Part of a small language model's weights.
Training: 361M tokens, 11011 steps.
MLP neurons of a small language model. Each row is named by its layer, matrix (up: input weights) and neuron, and shows model dimensions 0-159. Each number is 500 + 40 x the weight over its row's rms, rounded and kept within 0 to 999. Numbers have three digits each.
A block is one neuron, or neurons of one layer that tend to fire together. After each block is what it responds to, as a language model described it from the Wikipedia text at the highest values.

L6.up141:469511442456487525526433512441505503452489459473574456498517514443508421546475502478474469508509535504549527501439478504496478535465548471547436415518479526579496501568499491501603502527484475502442550480448593501422517530476529442554496500574474491501519555501509512533571423494486503529460522466442499498537483543532552465529443443569476542456449507517475444590498440464384449526523528495485446575443520491540516520513500542552480500519437461518481538547478455543487479508499515
L6.up223:542453473487484477522446501455501443492487457479498491461573503542537511540532463527468551458517470448512492519493468475523460435517591490486514393474476510494529429552559507372515551525505436564524465526526494522464441447479483438553427502498509461523570570494460536509521500471485467483517522495449469555506568528559414458487477478576449536490445420484469524523496591463456535509529497491539569554495526544499493493494514503511503546559516519460444476523548433543534511484443450
L6.up261:511526490549508560522458460476458518489468458457506499491557508502490435533445563552460535500592527522502456510422460482535509493457504486468555440484514525457476482616494496479522569492507508477461552478486539537439529412561512505448512470524475554434520501474478421520448496491469425519502543520516522571485520479584501509549477449608484448471532453462540422509502470554461478419452562542482508456522499442473519498495484587522461473444500516465457529495446555498498508511460568
L6.up286:525433502475474420475504438455506517530514533490471481580534497497452481515509604452450464507429443529507543509427545566523494478473586506583446483501476556482506488465531531466483519418455558445525519502480536504460505452581479580469517532488487488539467480453485550479491442527450482448474503491519530571511539533449465484548522463538524483491497489423479563487503465428531527468524516483463460517493599569595538515493564498519473553571492481468535563488520458475455508497496441
L6.up310:555487430481509486504471500497569509430527543499456535520523461521524478573504453493525456506550458557447429509505477434528500502527544510506449477496552545487520463505521434439546517533504576502536574574536523604499442375453506483517508505452460496569454557476479493504522484479409486488428490497455422490586546503491504470475503448561535498494462535472539539544561424456518470515498562471502511471469426554488520587455489453516523484499538538498492529465471460554495495512481484
L6.up436:540517471504448471534486470474510469453482476495519463581443543450492417496535483534464493544496475484511542462505617478536547484468520494483549517546429591449540466508460486528454520445483498496512445494483445519443535450510457505556563451510474468470497527540471481457506454542547484485525557508508564455521466536542512514457546444561492486411449552498509502506459522458492505447544572532463410513507577484526556465491493482508357573495478461447467541515468528474491545497544463
L6.up445:512465501541483445497525446505520566470482477527473470520468438459567507470525498487550580524491550528502467485471555552551537526550472582491462442528470463515518492555433572479510553510469564497503546460526522558512453456498525462451518503502482473535518540528549475548487500489483525512494492525504411548442564467469456560461592463557466474417493495496488517494614534496420571540564515518440430551434536494494461464434503539488500461542532545482535521487459563426509473511495539
L6.up489:446441447449425453491485598556515502467471470487495522523534455439492439506559490546474429511489494482508486467500519472521497515489509536520480429486464568524526529479532518480586516441493436540535439498482493538473548500476471394509567609424558492563483486460457468486473508498450531425530542511434469524526543453562492561494502464505476528503501604509489472452524488520455538508522494530464482513481474498537473538577474499551413532478437528485414522509506488498486464439440523
Separators in structured lists

L5.up29:482626440470574478544588475451495538537493488477525448491482530459518495582537494545521477460531559485580559458502549488485491493517438537455494477437551467468517487532457445473537531514545468539511495439470572458446450558440481477551431450542529480471456545461462438550484525443507483514498509478466496486498459500438526507509497562539523572462472496510474457563506494470484478473521451524451539436543509489466488462558564517469476530477513576570585492489498469479568526451544519
L5.up76:425501510489539552447519457498527596396462499529464514545414471526527529470563605536551503455560587468501531447547519430526501488509452464513480494496459495440509451492465549515431494526602518520492510469505520487525459469469492462548477528523560459509443514567563448510496526484570501459503447491449491442516479484513457515532525510465541508514515498462519491483493501497427484476572542589481518513564508511488503478519519514480558506490533532478446508515531498426531503529519644
Table row-end pipes

L2.up41:575460556526390519545505592501434535458524543525565481483481446499503532497528541486463482501504572445449445396519505451494464503574553543505492505511530474535475444535513505551489531565510504465494554443496526467451512431490490552530427507508474472564474448516542565456534480471519516432490578503550497487494526508510500547525458520477507578472431451511509462473540502437521463490491498550562481512507518476474439453494506515506557543495524464589445493533552550508544495439411514
L2.up100:505480507494516489529493472524522474571511541521528548502536478501458508435460469506503524493454554503557506503463408492517468476531469462488540503479498476497541495534584491525538482553482491494464467402530502553552546441457502473477558508545474553498512475525550445508419456443473489395539527465538514440431495542581456534460460586554465569553466453503456512512579630492502476534454496564561542483514478499500473435485442509512561436447520507534505493550467485543457470514525468
L2.up759:476484491443509521530526546514506457521474504490563505493579490493440447508521515479509522511491516470478421474507403468522511515538546419503433545517472455515433481502468493508495567553516538495500551404538539468485552508458471518471531511516510561516505486506499520557435466464544480390451572450576431447530525442453506468545520514493490584482434452503457489522506553510598489513527489450514452446510450531591437487480505505447453467577486548549519528500537484542561534484476534
L2.up762:527478512443463501537487499574427444391488445514532541568482459496495503496478488492485494525497425570446528476553469479449515506445437561565476517599472500541518483478503425508534522563504533548498525466451498542464516482470513535458506462525453496501568495478490568446481472432534513496451531555507501511522512520516477456537471465513513560513479432543479506495476520508520501485474510551511473520513493543539494395455459479408473504545486616513358538496493481457468466461451471
Infobox field line breaks

L5.up148:504394504495500480432503500496483578518431442534490582504513549443435506571519482525495538515516532506529470520525498473426524511517396451460523544518518505495490507498429507484501472568448523441472441494449499510604534539525539485490489496478382488453535488451486560544492461486449485559560512482588526501511480549576512540483474470499466573523518452465527549528449487487478495472441535528479441442485509497519488510472463498535501493430513480519478506576543591500546561519449552
L5.up198:577463524445544459455488467519519491461446439557422530459466471495521455453479516484570505543550508501578524517541456539497462550467487504455460500445464497492492482436523555450518516474429518519522450457497539533519564513547587514466457535510452501425474489499512476561483480532428505480491460467449513504571495494541469503461477602454537490509444455538437483485476533486436558552492516505538507540504469408596515523495461458511561555472448460542478510474455482443428565542495510
Second part of ranges

L5.up24:506482447467520460478476521565435535564488485494445456462559453522545510547538507553494501560513509480569553577490508465437509449493560446537544485517604524521515473548480535466490493587514479388558569461485503501431470452460563439540510461439489574508462494457482531555596547498527512586604485458470492487469483451492455509489501498474476472450520491494536454480540558545498500503482490497499444510524495496473493482524519497493488470513465559491462440529524583567524483513475451
L5.up638:468454458500505465462492466545425570571547546506450464457468544486476499504477502517446522493503468566556540524531520464507543528550501429593522506582485455484523488470551450463561544551477472431400495491451471488549491502581533470425534479495493476476476524467551527448523553499478565483491453470484527464536474496452465458438546523532444442513437494540469531425545518483499467587458438501517519448514535483496564503507509489444503475481416567536586486506479519523467520523518444
Year final digit

L6.up32:524497504522462472522466487560445487526515525495485508470554496541507489570479462522495475450472500505526513512546546470513504457529535452478540455537573431528482488472505505515501552548355550448510516516425563505494542510486476469556533456470517497425497537471496466496492423453490513572545508524494501527516519447508596502590452494528502502516499495462443491527489540507475571497543495478550412388635463549522532534494548499471572453489524483427488440456479504514543513480526442
L6.up46:543532466557462457425448477535421508465489511515611508496471394468510511551536498519547482461484495492403478501477491522541507512503475463498472561487556533489490487555494443510461471523545559458497520544431483485480432501454561449537516495465473452498451538569490531560533486442494491511495489435557533453488453552553528506386468547466475584579447528465531509497486520496452511468490503539498497431518442504523541574514529490463503571547460524500494544555529532495554444551517481
L6.up157:509526483494543428467445477508482479522494527599465435483429482519474538537464460527477481498500516507435539523522437507517563501515473510509581475491470514456517486530535464550478569504479530454487512505527488569418514536483524489482555472481507496513537491481501555528444502510501516536496491486512460399457472446483525540487540536512503479488515448463519532516466735475460488527511435533498527484544467534498479457473507443484471491479453534617511504487491533481492425568545519
L6.up174:515532510522411450481484575495420514443470500499505448551569414497508484479479452463525543425464478531475509505507490522459502340560545529544549496481512426526512485536490481534475478592536492495494473485550501498478550482543506577535523467491504510484488495480459557543539537510454491523477479593527514489554464455512540550514495524578539519526570496530511505564560451522508469573536447490520526494572456482538508498417484510493415532495454515478448490446490480513568504456507446
L6.up263:495510512498475467506477510536512534537423444520509509488549497573490461519488484464492531521485476450492481599522587544533506516506518412496487517543507437567510498512542518536493521485415526475464474478527542496516387579466520461528464489450583596540481546426545497590520465473478552486475469520503525483511508529472537436469425541465511530566491498528480497520488501489407499499501494540489519458479546407470486504535513468469439449557563506563490468453492493442607518517532434
L6.up599:489460442518498551474481491434422509399540522489536447498519510449471431458546441460454457517540507411534488468487491458486487497499560438435479491498497461595501501598501505465523453528493546476507518523519558470516576559543513563589517533606563572487519529500508602542471529454522498469504571450506519487464506508545525482484413537511438493537498483471522502498478567486532504468520521494534492496588495508537489451489508492527543513485443566513534574517467452468516476492467494
L6.up619:526539524474548471479465434512451436541534471518547461533500483516488466489514435500528487573472525426487439514513554458540503521540528467535582484471450562516480535511428486549531499473580540467509514456502437493417542499521476551559518487451505484533424496527483516492510523517519511517527446564554509469466524445501552572454486523411480430426470506530464478534443506502465496564524507525468524492569571396500540496534536404454498590497573494503509465467448466497539449482516480
L6.up722:575433495508544455461448490492426526482490489506477555572558475444525521536478511461405548536434457536461538526506569522553552526505502508459492503525507530509496547455515455506530500534440475515534461467482579552489587485487479574461448462484450496502467477507497497452537532452455501522535495479529588431502496479530499494501420510531513500456437544462433509486445439449511510508488484503537527462469499422618481447479482467442431543502534560546553516464572517508498511523581493
Year-digit completion

L2.up208:509469532485440482488433511462506493467496516567501541478517490464466518545491519489523531520526530468524494455470551421504458507501529538464444484511455498545439593502483561544506452425496479511493523433521517448505497427500556496502452416496477573513429532550548527441500482461407469557543548480477531509452538548462541519473415530530556500531473490493474477549424478488557493484527511471549497483427525472560548575501532425598480512464553522432473444539529498479444453426480512
L2.up379:513451543521487516467487434548476595543517458498492445447484517500519471504516477569567519515457531526441500557553516438541562440481533522506518501532529461513569553530592465529543482462496460474501563453529494574502474519426538507460518514456430451542496540420531523526502498486390499544489518438568489416521582532410412491485538485503525521488472508509506476453454525539474446516537493519492537460509458498529509470475460526485501470451539543474549426522584508464441486511477536
L2.up441:561521502512519487493445514505440517530465482466583505495494543545602458472514463501489487436493488478505592473538481468411573460518414375514519495534499402527453485573490563537466482510536569533508544497501513584459497516471509456520620519491499474468540521495450499475485515461498522498463434542490518564528471550531499513513428483521512509517504498529507466482488527464553453457586427453508459512514459507530491458495507462470463476523447525553523511457515573547540435556483508
L2.up635:466494583520530585471523497489454562518500592585545481547454477499529521474538461472499504489421486569464530570496494442494529484542444525485443544530481473521516556499527542564381572473499488484521484449484454490514562512495533460457494573543563507525511527585500439511522522548576492550484462483549488499460452414489457550503531538496487449517574496487476464472502481450503469490527521510513575516518521482507528515516453501508456527448464446449427503541524508485542560550570558
Mid-word "un"/"in" pieces

L6.up2:462453485504517541521503547472522542532483548486564486464461553432508448541446581494487474486407497500463544429545584471524495487579508557404515560517570452491448476487529519532467571400514500489538467562537465530502478572474492449473519502504460575515501481509572606429469545478469563526474483552527490464449469482523522525466513507472459505495453526487456579458515482511499466497488529559517547535532441505470495502472461494406442470462492507579514489518495507469504439513484489
L6.up129:509429487587500502531524514566463502521499533565465540510422439527477488515469521535489465435437569459494465471543508474521603484464503494525554471565504536504449507532516555541461503414520520557465531558543479501549500540440507495427503497532514531521497480484493569483476470552455500498440455568449517433418493541550514485511463528517516445507487568450501558492518506517525503449505477543508597516555476452526518472502539517533462488368550484493539486449480522538462548586511482
L6.up162:549504487560474543538533473469570480493575563553486580564520487480555456502428451528516550536534500451490523480464528482535487470520482513518584531552469549501486520584493435493586510504494499514508437503459506508471521502540560501438541488482450558490486487535568512520521464519472483509472460490477492413483483439421471551551487505458522509503496516512464485513488469469520511508592446574389453515534483463540510488414486451570520503470502537485463566548437467513444464501604475
L6.up256:559482460537426478554494489469533628552531531545484454497505533550496443460460509537551504508508412435519557486505535497436445505502470432479551475476522510509542513479473475486522523409520552479447452569539478516520542547546461506503467479514561493487514490542559554498532524524467460466501477521472542525503469527487492470466453565611534497490517472514526457533422460487519448445538576495479490471486508454473553483494566467545404469411437515548525474469493550553473536531489464
L6.up429:493434455529444454515501551507472549456525525527441567506461475594474445485457471527512482525445576577462502440501578488542531492526498511563568460533548532553491494486481430516525473511560547427506460479552494482502518506501498484498509498474510539539397519424519524472517405504471528483467486497488521474460429428456501489491580504435499413533543498461496552457470496504470510487490525534425510462508526459503487484405552462533442584481500505487510572545460540498539514502433542
L6.up475:478490513477465517483543537482508538491448470536503506437560555523487462461474546447497477539430482524447479512570552491516468534440542438484518484518519485471507528506492463446518457454470501447430501511525415469433536550478469579520566611496478449475463558543470585442525514485576491473519491519493501441547440440433538486513493541477456472508483540493458539557499500531497493532456549532466484444484501493419505616502514466463460514461525517524531468565499432421495586532530525
L6.up491:474513558492474465450524455502491528507492496531548461502550536527540496551464466544471456499563472513495489489522443474522567560537462471516539500528424499541499493472501499503501600559509568445456483457508498433588540546506543500435489585459474484496522546509447446573473459523496470454515462579497469444510449475490545454522503484476516523479570503449483492476524455373543477498530437465444428483493508522465543515447529520454482554401502519534550465477450454458484548519498406
L6.up688:485519477534440491466529491533496559440502506562509520531545474434495553510479392529524517481440502482472527467512489544404567563487467472478506549578562464487543473485523496555471515469506499454453470523485485433380529519446520501491545497469528548529510554425508504517465418559521523568529542587496508423444500600542527493481477502490476566524485516490519487463536519467477587504475488523470483479500449510541499514459466534451545494414437519550515493558480522449486467538492434
Digits after dashes

L2.up186:502468523482478474479501439500525441368477497485507530448454545512542510513599546533544506502492443453484519487501473486570472522432502453440528536574478501478424509452497457467489510535417491520549524594510463485397508594446531490490508525517543519511505540603461479502506466468497469546467504489482506500504520606532516426507502487510533494511489573444504514495564440482482495525535520520524502528401438522533468577469534477540450497429523448499495435476482530518488508547523513
L2.up366:516470433458496548414480520490504452447520515543486529496430473522497555539476530507448531509418483522494509533532481523457481489468426482486581505523463494497468435395466542516464482512469514581468489529637472522515536508439484450449469429539544544491517560519514533520498496498511521560510499530538490467534471533484461526478542599512483517615524528462486505444478541495461531429481527607527541527527486501502477464572523483532500546526576536553493453495541516507474506446450547
L2.up512:522516513551469489459504479518505545355562453463527503468474471443549504470524490539558522447530485499475529537492448502419501506483456496449488481489470480427484530556507560430508590522462542449499457539508519551479559565486559516455477513534512520496451510576480485469578491555423533532508520566565537526528469559516537601517456502475493404520510558435571491457493491540494510466506511493478545445503471486567523506495500501509484466467528426467562512503439522457488451554531512
L2.up548:539435531520455465440530466530506527478464466473466488529561499476453473495546458450535524515524466567541531455494528515518553510476520454486584463585453468539444502466486476431586523480429471524537579463556556560468485512506484528501540503477517511524506514502530494518498508503386461513439547577466512394489499534542469502524502632450505539509474595481543475461463553529439466449517530545466492481469548494491496474504516438509482452529472486506476524480432521505505480400497471
Career stats sections

L6.up35:562507509459488508537464410458525484523494518455460524405500513431507491482473534497400565478518399495553476462502537428468506539544470487414551480508459531493508463527545526476513491546590506512508530431530479499529552508438468428524512445466495524437452567486541501449482447505479463522492547446577562503461480484486491475519469507491527515482438482561501510560574444535459501520461564489578492522502439504555479454507468517479481449434494484553458440511452555484453494492528565
L6.up62:526516471453508451461499519460487492502491522557517501474369436498493540517446485491552443464575510560547544498500475468477448504525489492481470484528505498466469534517484515486506530546526468497532532529521475498460459491423572520510531509445525477533440553553546429476460573518466464486600436516490465566466470551495450494446472478522517454495487457544503467493500520487516559476417553415582481501621494482549517576468508494480514561525438458550523459425509477473485467485575553
L6.up86:497518463532517614476529547450496555484477468475543458575473530515451532479519542494529525496522532477503423566482496500508457524477504541425420473485436518466518582539530533519570480467509525495492568463576522491547476506520472429489479566568575486520482403489528477527542481516545511494533436512534499493503511487498515589511468501507505595496508450506453454506593417540464535507476450527545528549539429483523525493485480520520512492451465480557434454457592491467531517547531546
L6.up353:478498505494487472514505562387488516472483536477527384537459452567476463510456456442481509464487478522521484496441467490502515541532523474511426506536508536496490523500435445466503528506483446478522547557540508462507535527487502531583553487522465505489494543626461525480489556567468439482489506476542454482464500442489487481570492577517510523537558523563499517519574472448498464499407559511493571544558465542478449462531504526447537583501517486495458415486531528571533477538480428
L6.up420:514494472479495474529577487426476471543583554529448507512446587513478475476484536627486545433542510466492538556431542505489469512520484500477529510529511496426487623444510504524454429495483489496546505515575477503530431403507516564484469426481523521527558471537482481449482585532506505490500524564464501517532445449467466470421455436481500527535466477551448482494545459474498557482541584457485487517491434509470504448502458501477482505519546519518505469445524514468442526507486541
L6.up533:487505537444627505501465502441574482487588480499466517497499459479473445503466494534493504496483492465511437459468457464532510522496485519520537508588447494444391522466514471511565502465502494396486510500506514503508529495523463550501583515469502600449452475536509530452507548465525521518458443432444479520525534599520472478481464460493493540437438556470470443503519522453482530516474525520526544458457529539536570523538480521562476540511462458501506404530447503403477513450503511
L6.up609:526461432508495554501529539409498433461460549520481502434490502435471492431475496546561516542523487489520477353537483539477483477531507529457501563471473516508424532527451458503574496491513437492500462445534566440502504503502494523485479420485571513494494441550492580498499579494534508519451524464490412507521564442501446526499531492437515428535475523526433476518519472467558488533521497490480561509512497492513412530462507535518552526473451497578477522475464536422488513490457567
L6.up623:523458512486450464505513426431520484420526482470474437498548457549489486534472502516488573495536480506489548537542598519476478487563552517485526433461479483541505539549463441564538520489600480504496446456545539503563522405551541521551507453521486570487469520514503472483511560537464425478499506488572575545492534522437465483512517432553453490488518450442552510534476480512486444477456479506501528516474536554457605488476542514449474540432521489506454562469490507483461408526522496
Mid-word fragments

L2.up238:483533543476522474597481482574504488506588544440484540523531526430485522493431518523511534455539514516487458516464548562521498522464536514483492473562493539503462454506477517510500525582570460509458529457545498472461494506437412506428494520591516444501440557535435505522488525503535461535545551513505437508617512441515450590469451462515548445492463511458540569551467426490521571504501534605476483569456552490496497502475498519464494529495526496517479487478464537494502520466442530
L2.up649:506459555463498524466563465523516529534516434511541498481493547516520527545572519536531562499505495499485502543593553512509605469528429526514555465493514452507416566466448508531462485550461469523467488539476505543469419473434426461482494476493431501484433529510469502486545478431391524571500520488487451494550465506507482468446462519495508549493533489474469537491468495446549462552558537543437464434514455503434404562507495441434502519521480482478531530518570502492502471570540505
L2.up657:589484534517470499512546477603488440526620521436421526468500423497509518525495461530506473514515518519486566545567537520500491498464491501465428518472477575441455433445484532486448513578512507499438451514526503497524461564512484447453460398501474495528447513605446511490498551523475486486523503508445515576498514439600496569474461473494491482428500500438542538494501491460470547519571500574460507515511473459495533473494448528465515540478485499442476540497472478539463525474521497
L2.up752:518498533551522584553522580486490523494633481421504495446510491514482562433540462474522517524389463492514478470554521532561460453520483521482472531475424506454499527450508462558512468562512412498571519463563529549481494589530525429524442502486562534515493478498482495530456519498490474496500497495533420532482446526537491555505535586486549532491488514473496453543554490459455483491504565527455491473514445446504514518510476509544478467498506577493442567533443510549555445533541488
Life and career nouns

L5.up349:575486556507475510551528458480463451517518460540466508520523451486560499495566517525517542487491501556471494540480524546481459510504448493526473474515446545505533478437492448486522499422478418471533487444495527544458541549508521537480454473504523511446533540468466461428466598445511514447446418525507530502523476510553528463485465424500477486456520504518506563521512589486483486525488459487500549474419495452469484503494559488496432515492579456462378492476487611485454484497603415
L5.up365:486440469540533496552542525562454468553507481516573460580470544417447559499486476475494557459577481528505461521484506549479548481555454500493421545521404502494491453489486400472488507462495414493470462555479478540484427479500506511511526497509475479431542524454469456607504533453472540441452507530520523539488525569521529475565496473569525482420508463514531503539520517492556465586558540511469518508480502511482470533451512472488467510489483471604484496528501499391466506503530496
Split-off word starts

L6.up163:488439551499503521488471495542510541472537529482472477547464442452499490529492485490453496478452472549501503580563550437524472524505476481589460487470475536491546495413451514472492576492548539492481384476540495564536460553469507435501486489473549471482533490509568513477516576496476509501478496467469421484543560497453400519421472500522505507547570504568609556522512615467505446505481506558535483473467534490538461567485495487514549511456454500465510487538476510503450582531465502
L6.up189:435498460475527497519439500596495508503441448507465510488586564537565425524582525542499482438467474478485444466474591474501546458510516528525512576491478489520508505527527428626485491526487452477456438529515476536546524498535449461515484499498538589447442502472561452550500546525556525570526497504521457473483546440568411467458560481559520520492436413435482532532469474456500481504494527493496485491546442474527499537452499489484496454515457492485503519490541468473541515520516442
L6.up203:522473476533515506510548398435519514481560468515485483534500529496477536470506510449509505481536448465491481514533544458522455542462530514542490481460502400434581460483545425515494506489465522521511483475461484534467482501544517469430542453397550578483468537448418488482519489494528509469477474530475465548485566513476449491449519486573527490497565489452527521473488507502541578474419529484517531489455536512490495551504636458510487571485441470524456492494507558420556515531572412
L6.up215:502520503514485478535552474566434452495518511511505527508493482470472457435467484460493506471458517507513547465544533469478550479570491407571508540489525539464542440514579460455472608519522487473515495532464430494484579492496475463531523538494511477447510460528553503468502540439598526518487521506474447556439472511539532516519434460504453509442506473502519550514525615541425428520519482549514580490513586506456441541502510533446507525504496482560527489623538536488480501456532459
L6.up252:480507461535508465499418519610453493528491492445428498455471516557415478512525505510477432449532472477450469489433461422532489484535477520546494480543488445443495516520618502513509524551530472517578504454517577500505483432501506486472505509482451537470478497460419570484501545560549452512462507485504454433532545465497533519474567523443430565490525478483510509499500534402501466500498429448450455485544533514498516501514541473495555507528479545526572466489526549527545536569472428
L6.up291:508422471443541482515527455496498555530418564535446469503424529466536481557426518459429472494478505541493501483424457489444504465476447567554516503552602459489536478491543508416528519463549598540475490535507457506466431515481491478453503530491529487533505523489526485508554484514512503501518486441454475452480517420478375435515547508548507434497534472484475477491545512434481509536498480564505563464515510509488505527554511565511470551510505514500488407538596550522531528523511460
L6.up417:495438513413456521533445515429504475537481475496534495499577468494513517587462460545501397464464485516467481564554574499546479528553561441514544469521518437476527512568489496504457449522514424484442490520538517519437497462530503447459508498514515517462470496506547494509523561499517514503518401482468399471442566535535508475543506536484493573470528516510513499488519487472542444479505457512470483505432438548444455598458539496469548502490443548529520517449497445538500590549533554
L6.up598:492470535433516498467511519441486480501446550490501506515415520529465488506565533522527496515527495459505468567544483492543537453518537435525452481551568502515478383492551473446484440496563419453458513502503494511499466412507473388466514549494476494542500540503507517514470538517580478510513436485475510526521535470571433439515464588547491541497518420529472519488537632480453508511546522478488561488509527484544481515489479505404552509562475543595487484497493474479518507504455472
Year final digit

L2.up58:581436475477429467467484521455503415466411555537420591511467532534526493572533460528441483480461524547501542560469487505478542520470502507535528517446460582513505456488470484495529506529454525424545538537516489494444520557501409521459522515560546503462564476467479534453470445446488503544493517547489545496535578474534500480491529554503446503536476465424500517491448468516496540455453471536541559426437563572501497497486458466481496537447451443512484520510537507426528477455470504
L2.up377:462517582456465527563533528505412554475531494476412470516516463523513453430462479504506558458507582536483515532484476496479484471488488477515469469439554532476546508547503529532432496540535564415447477450499506472541497527485524516506393500537490548469444521591499490541419482569459466491474550490513539538525485450463578536510489476507509488529600527546495484478449536519494442510526499485511497519462433545507521469437483494451525574471401429499498530428483473430523524498513542
L2.up490:456502583500474418582571502494485568433533469470506495515495538500528576482460508563534511371468518567470475568480480502529454454451500514451526481517527534512526474508542536506481546452510491446508481493458462534534558506487442502485554468577540522513435508568553487538500481550442511481519467517492457513515485416422520489464439492461468440513552517489473482444433467505465527511514545531437509372482519501460494508489545510483493526480483450439507541495586520468588499498521491
L2.up660:455444510505477464540519468553506514483513488492513516521494528452556452520449517494486526465519514494513504519510441524410458452485515525473549422488445562604523486555499542480472507457507483565488462455502495504525637472495500494457483441512541517515448474490476532555480559474528506536547522511472434466486502458443533455553502458481436348564495515481462465462524475413544562526504510501469565472475548537526484574479494513546538467447575540491446513521566565465538464497514504
Mid-word w fragments

L5.up521:512496489526611555433455487452457509462529461538459440533481485443546495491522548493472488486439525501483519459460497504518560451527429447397494488515587467544514486545489530507465462540539514532407486528535525500452444500527500486429556557561522447498524498522548478530531492536526546530543484451518532469502487562501471493537563522542457450467480485453538463418474563472441519530445509526519445557471520457511463505444484460393620500509541550508554516514499539550502507517486491
L5.up738:523472476457604512457508449535411516461440507542572494419486534438509524464548484519469485565497487523532470388537476434484448511527495486493487533500521481475456498513506465414516541529509481515427479538514534473553479525561570546471482456505515531561503514526425522451519491428483536539467495461422469507525600468484448540437521567518540481480443542529532391519523507465517473492505504545543522495551553515518484495459492477482495497513473489515534536486535540479574469529589425
Year digit completion